Part of a small language model's weights: no position embeddings, ALiBi.
MLP neurons of a small language model. Each row is named by its layer, matrix (up: input weights) and neuron, and shows model dimensions 96-159. Each number is 128 + 32 x the weight over its row's rms, rounded and kept within 0 to 255.
A block is one neuron, or neurons of one layer that tend to fire together. Before each block is what it responds to, as a language model described it from the Wikipedia text at the highest values.

Description: Appositive before a name
L7.up738 [ 97 121  94 135 157 118 147  83  74 124  98  98 132 114 140 106 122 141 127 133 137 131 109 159  89  86 158 134 104 162 123 131 135 119  73 176  77 127 153  92 180 151 182  90 124 128 139 142 131 120 110 116  88 147 105 128  68 143 108  74  67 147 146 102]
L7.up1044 [154  99 121 105 201 126 141 113 110 142  91 175 101 115  82 143 172 131 133 189  74  95 126 118 139 115 166 125 112 129 168 156 124 130 106 129 131 166 199 163 148  78 136 113 156 128  84 143 110 147 161 193 118 160  77 166  76 171 111 115  83 138 117  97]
L7.up1654 [ 98 147 189  66 142 139 110  75 134 110 166  86 148 117 148 159 227  93 119 133 171 154 148 127 111 130 102  28  96 135 111 126 141 148 124  77 113 145 113 193 166 110 193 185  89 189 197  99 136 123 209 126 100 161  89 165 143 119 133  95  94  86 127 147]
L7.up1854 [128 100 108 146 195 167 143 147 140  92  90  57 165 182 106 100  89 109 117 162 129  79 189 168 114 108 123 119 133  87 167  83 143 160 129 123 107  64 191 146 151 129 192 128 157 139  61 145 178  66 154 120 111 114  84 158  66 149 137 142 125 132 154 145]

Description: Names and kin words
L6.up34 [184 112 111 100 125 162 158 105 141  93 198 141 106 140  99 140 150  36 124 110 168 145  88 176 132 122  88 120  96 107 113  88  87 122 149  25 127 182 126 176 110 132 143 112 145  91  74 126 191 116 169 123  98 169  91 143 107 126 102 100 171  89 121 169]
L6.up122 [128 162 134  85 144 207 134 143 148 108 139 179 103  89 121 148 147  83 149 141 155 125 163 139 127 202 148 141 138  90 191  93 147  94 122 109 126 145 166  92 157  24 157 114 115 146 170 103 116 139 158  45 128  72 156 122 150 190 111  86 132 185 128 121]
L6.up187 [ 84 131 172  87 138 161 143 132 154 150  83 145 127 122 110 169 127 167 121  89 124 111 147 117  77  86  91  82  65 116 138 128  89 106 140 124 161 125  89 144 137 170 130 153 107 151  89 103 184 153 154 117 131  92 156 101  79 221 153 213 147 138 105 145]
L6.up268 [ 84  95 101 136 171 117 116 165 118 108 184 165 101  55 161 126 148 167  99 160 135 109 177  89 116 205 168 121 127 154 142 114 167  98 180 116 136  73 119 151 121 141 182 127 159 132 100 120 131 140 157 129  30 154  83 126 149 170  81 114 115 123 164 131]
L6.up490 [150 136 132  87 160 168 146 111  95 106 167 119 140 134 129 112 154  62 126 187 113  91 147 106 104  56 154 168  76 159 122 109 173 138  99 132 151 119 126 123 102  80 158  99 108 151 127 133 114 105 173 115  76 192 147 130 129 108 161 135 106 155 149 178]
L6.up575 [121 167 107 148 134 138 122  84  98 109 155 136 147 169 103  68 123  48 123 170  88 126 149 138 137  93 153 126 100 133 142 117 124 142  93 176 136  73 114 180  93 141 150  80 118  77 146  87 194 127 164 113 131 186 154  88 126 173  95 134 124  98 125 152]
L6.up646 [150 123  93 202 139 139 123  54 113 108 129  67 131 135 140 148 147 103  93 119  56  95  80 105 135  87 157 125 164 124  85 125 125 157 124  99 135 135  94 104 186  91 117 163 104 132 123 103  98 126 147 110 166 114 125 165 137 148 126 134 121 147 123 123]
L6.up699 [165 130 170 127 136 159 166 138 172  66 146 149  87  94 139 119 155  76 123 140 138 161 127  78  97 129 104 125 142 157 168 138 120 101 122 119 113 154 111  89 114  92  86 108 160  86 172 146  67 132 103  98 109 119 190 149 130 146  69 114  93 142 117 153]
L6.up805 [112 131 112 114 143 117 147  76 141 103 126 132 130  76 145 131  99 109 108 100  69  90 120 135 138 156 166  98  87 111  87 128 118 127 107 139 160 108  98 146 108 116 147  48 121 101 101 112 138 102 172 149 154 109 139 102 139 146 121 146 111 134 134 160]
L6.up1027 [106 145 146 106 168 191  99  97 167 113 142 137 134 113 107 149  84  92 147 141 134 109 145 110  74 101 132  99  89 101 137 113 153  91 151 184 106 120  98 132 185 152 185 103 172  98 164  90  92 139 173 136 140 167 104 115 109 181  96 137 131 137 148  93]
L6.up1069 [189 126  78 168 113 101 153  83 108 115 196 127  91 118 135 105 168  97  87 121  89 115 181  81 106 116 132 165 154 113 146 121 131  69 113 113 138 152 159 170 121 119 104  97  94 110 168 106  88 144 149 105 142 118 119  86 102 105 119 145  88 157 143 111]
L6.up1109 [185  67 125 128 111 104 127 127 180 115 105 171 146 137 105 181 166 151 141 171  87 101 134 134 141  55 186  52 163 101 162 130 114 162  77 136 157  97 156 101 153 141 134 137 140 124 130  96 190  69 151  88  92 127 169 143 123 157  95 109  69 154 176 146]
L6.up1207 [153 177  40  70 180  96 191 135 161  61 150  88  98 120 118 108 143  75 160 126 117 132 119 136 101 113 120 108 135 144 165 128  86 120 169 141 157 120  83 107 109 176 162 130  99 101 175 106  96 123  96 128 104 143 140 109 137 121  98 112  97 159 160 128]
L6.up1238 [187 132 123  88 171 119 150 154 169 122 123 151 138 155 107 158 127 135 160 129 127 183 119 102 139  77 100 159 159 105 124 144 140  87 136 135  64 143 143 113 103 144 155 194  76 119 156 118  45  97 133 109  67 182  97 113  75 145  60 140 131  85 206 133]
L6.up1797 [ 85  68 119 121 177 141 120 110 169 121 164  96 125 154 136 178  80  87 155 102 115 138 109 183 153 111 140 118 127  20 128 122 102  66 131 138 113 142 174 165 138  92 131 138 112  96 112 149 142 142 120 105 153 128 132 145 144 158  99 122 148  74 150 134]
L6.up2039 [144  98 165  70 137 137 135  71 162  74 154 133 127 121  71 168 144 154 150 170  84 158 152  62 130 185 130  91 151  82 148 120 163 111  96 114  91  79 145 184 119  86 113  88 129  84 125 159  71 177 112 134 146 151 187 115 171  86  77 110 145 189 159 155]

Description: Kinship and person nouns
L3.up776 [108  87 126 111 156 110 134 106 123 118 134  79 113 153 190 155 143  92 107  98 141 116 183 116 130  62 115 127 107 121 130 114  49 123 127 196 107 154 117 137 155 129 171 181 130 112 161  96 146 179 153 102 130 155  95 145 125 183 114  93  91 113 201 136]

Description: Given-name completions
L6.up13 [201 127  97 146 156 132 122  61 135 148 174 156 131  84  87 102 127 116 110 102  59 201 103 121 120 140 115 100 143 112 139  77 110 172 155 170  85 137 178 114 109  50  93 124 111 190 117 145  63 176 166 153  87  88 174 124 112 137  77 140 108 126 170 157]
L6.up52 [ 75  98 105 137 108 114 124 156 165 155 120 137 101 150 150 130 173 139 105 103 123 165 127 124 155 154 187  74  62 137 129 105 167 182 162 145 134  74  90 129 171 117 175 122 116  94  83 159  83 164 108  88 158 120 179 157 118 174  75 115 138 103 142 174]
L6.up570 [106 152  37 142 143 121 148 107  99 133 149 117 142 117  82  88 190  87 107 111 124 123 139  93 152 134 181 118 114 116 153 113  86  87 120 185 140 140 127 135 144 153 114  93 176 123 135 149 100 157 144 129  96 140 205 154 112 123 114 135 126 139  89 113]
L6.up579 [ 98 187  70 123 188 183 148 117  76 122 111 128 151  85 182 154 129  82 110 127  42 140 131  95  93 161 202 112 170 105 153 150 138  98 126 116 153  85 100 146 129 137 171  85 165 159 145 150 111 139 115 141 122 142  87 138  61 131  69 139 102 139 190  88]
L6.up644 [134  89 183 101 179  24 166  81  72 183 107 174 161 119 120 153 172  53 137 134 139 153 120  95 145 118 140 106 100 160 118  84  97 134  91  52 172 135 127 141 113 143  89 169 144 202 156 139 141 164 183 125 128 138 186 169  90  87 125 151  84 144 150 164]
L6.up692 [117 102 154  92 208 118 176 130 114 154 132 109 103  87 145 152 132  73 112 133 129 178  86 106 123 130 123 122 151  69 120 160 136 137 169  98 147 102 135 145 138 109 176  91  91 186 100 111  99 140 133 135  94 108 161 154  59 170 172 123 102 112 110  85]
L6.up720 [120 116  91 146 171 203 150 142 156 131 146 168 149  84 116 127  90  95 159  93  97 128 168 140  79 121 164 148  86 107 136 135 179  29 143 147 150 113  99  96 153  97 107 107  98 154  78  95 157 120  63  83  98 157 214  85  85 175 161  89 111 147 105 110]
L6.up1009 [111 114 140 132 161 137 131  98 145 138 106 131  94  50 115 101 128 152  95 159 124 109 158 113  85 126 132 137 127 147  98 108 104 125  98 188 199 170 123  93 167 128  79 179 128 180 171 126 106 160 149 174 169 121 140 121 109 120  88 151  90 115 148 130]
L6.up1176 [138 108 134 147 102 100 146  95 118 100 132 130 130  90  92 147 123  97 114 159  98 130 147  74 154 119 190 170  94  76 166 116 149  84 123 128 132 138  58 109 163 151 157 135 129 161 118 149  83  70 208 127  60 136 123 118 140 184  95 158 108 122 149 118]
L6.up1329 [141 152 116 153 130 174 200 109 136  73 104  87 169  80  96 118 162 143  81 142 116 143 114 123  86 141 148 173 112 101 162 105 113 112 135 135 186  68 148 115  87 194 123 108 117 180 107  91 126  78 144 107  89 129 129 111  90 131 113 197 124 148 145 126]
L6.up1333 [186 177 153 136 128 108 156  90 122 130 123 118 203 115 196 129 143  69 124 131  89 144  86 106 143 168 182 162  74 160 138 101 184 112 124 143  93 117 159 114 151  99 100 152 130 167 121  95 155  83 149  79 129 163 128 136  80 118  77 114  92 123 148 118]
L6.up1667 [ 97 161 155 130 175 147 165  92 125 121 111 145 188 156 121 122 120 126 114 145  76 110 128 127 137 159 134  95 118 140 147 161  90  68 108 102 178  98  77 107 130 134 113 124 142 156 107 122  72 145 118  80  77 170 120 157  92 150 101 148 110 127  83  94]
L6.up1744 [ 77 159 148  58 180 100 136 147  97 177 149 136 126 121  76  92 154 119  83 123  50 111 129  90 120 164 130 145 114 155 117 123 116 128 135 159 127  95 100 111 163 142 149  76 111 102 152 112 146 146 138 143 117 198 155 199 117 162 109 172 122  70 119 110]
L6.up1803 [141 132 168 138 140 120 143  62 169  88 193 122 161 156 180  68  95 104 120 153  49 122 138  76 122 134 166 151 119 150 113 149 185 140 130 158 150  99 128 146 106 101 153 101 151 171 146 136 121 140 141 127  87 162 179 145 101 153  93 108 110 131 130 158]
L6.up1835 [102  55 155 122 107 111 150 125  58 177 101 136 107  75 128 130 132 108 127 100 130 154 122 115 124  79 119 192 136 116 106  54 134 134  72 188 119 198 183 145 135 135 202 172 120 111 120  69 132 123 124  99 148 125  74  98  95 126 131  92 175 108 109  59]
L6.up2014 [194 121 142 146 117 127 104  52 136  94 141 130 134  64 104  83  94 131 143 126  76 168 143 102 148 159 151 180 113 128 105 138 169 117 139  98 105 142 147  65 115  60 135 148 143 152 110 197 101  99 155 172  95 126 178 140 117  82 106  95 169 104 120 168]

Description: Names and function-word continuations
L3.up2031 [118 134 133 150 176 104 154  90 117 188 121 113 173 112 156  51 148 102  73 133 110 104 167 133 128 125 221 133  65  93 133 147 157 102 111 185 131  81 140 112 148 153 125  90 143 142 139 179 105 184 162 129  98 161 111 132 158 125 113  85 115  57 164 137]

Description: Person first names
L7.up193 [ 82 133 136  64 136 138 144 104 140  81 137 164 130 133 123 132 144 100  90 164  70  90 130 145 130 118 165 108 106 133 132 126 109  94  50  80 113 120 141 139 147 178 132 121 159 129  86 121 118 133 149 181 111 115 112 189  85 129 122 138  77 157 161 138]
L7.up548 [113  97 108 104 172 104 206 158 177  99 137  86 152 121 146 163 206 116  73 105 108 121 100 164 161 172 166  76  96 114 161 112  92  79 124 128 116  88 105 217 128 101 173 186 151 129 140 126 141 108 176  90  86 126 158 130  92 181 176 153  91 133 108 121]
L7.up1030 [146 135 101 144 160 128 146 111  75 104  99 106  86  87 182 195 135  85  87 141 128 103 137 123 112 123 177 179 105 136 158 140 114 118  97 165 155 130 117 128 146 127 137 179 179 121 138 124  79 147 115 136 104 113  99 152  91 129 153 175 129 130  84 153]
L7.up1271 [112 149 160 129 184 151 110  54 156 137 133 155 157 106 153  94 118 111 122 134 121  80 120 154  74 138 151 152  84  63  89  99 127 100 112 130 167 122 131 159  69  87 152 103 186  79 121 118  85 175 144 154 107  78 146 135 155 133 131  77  69 139 121  92]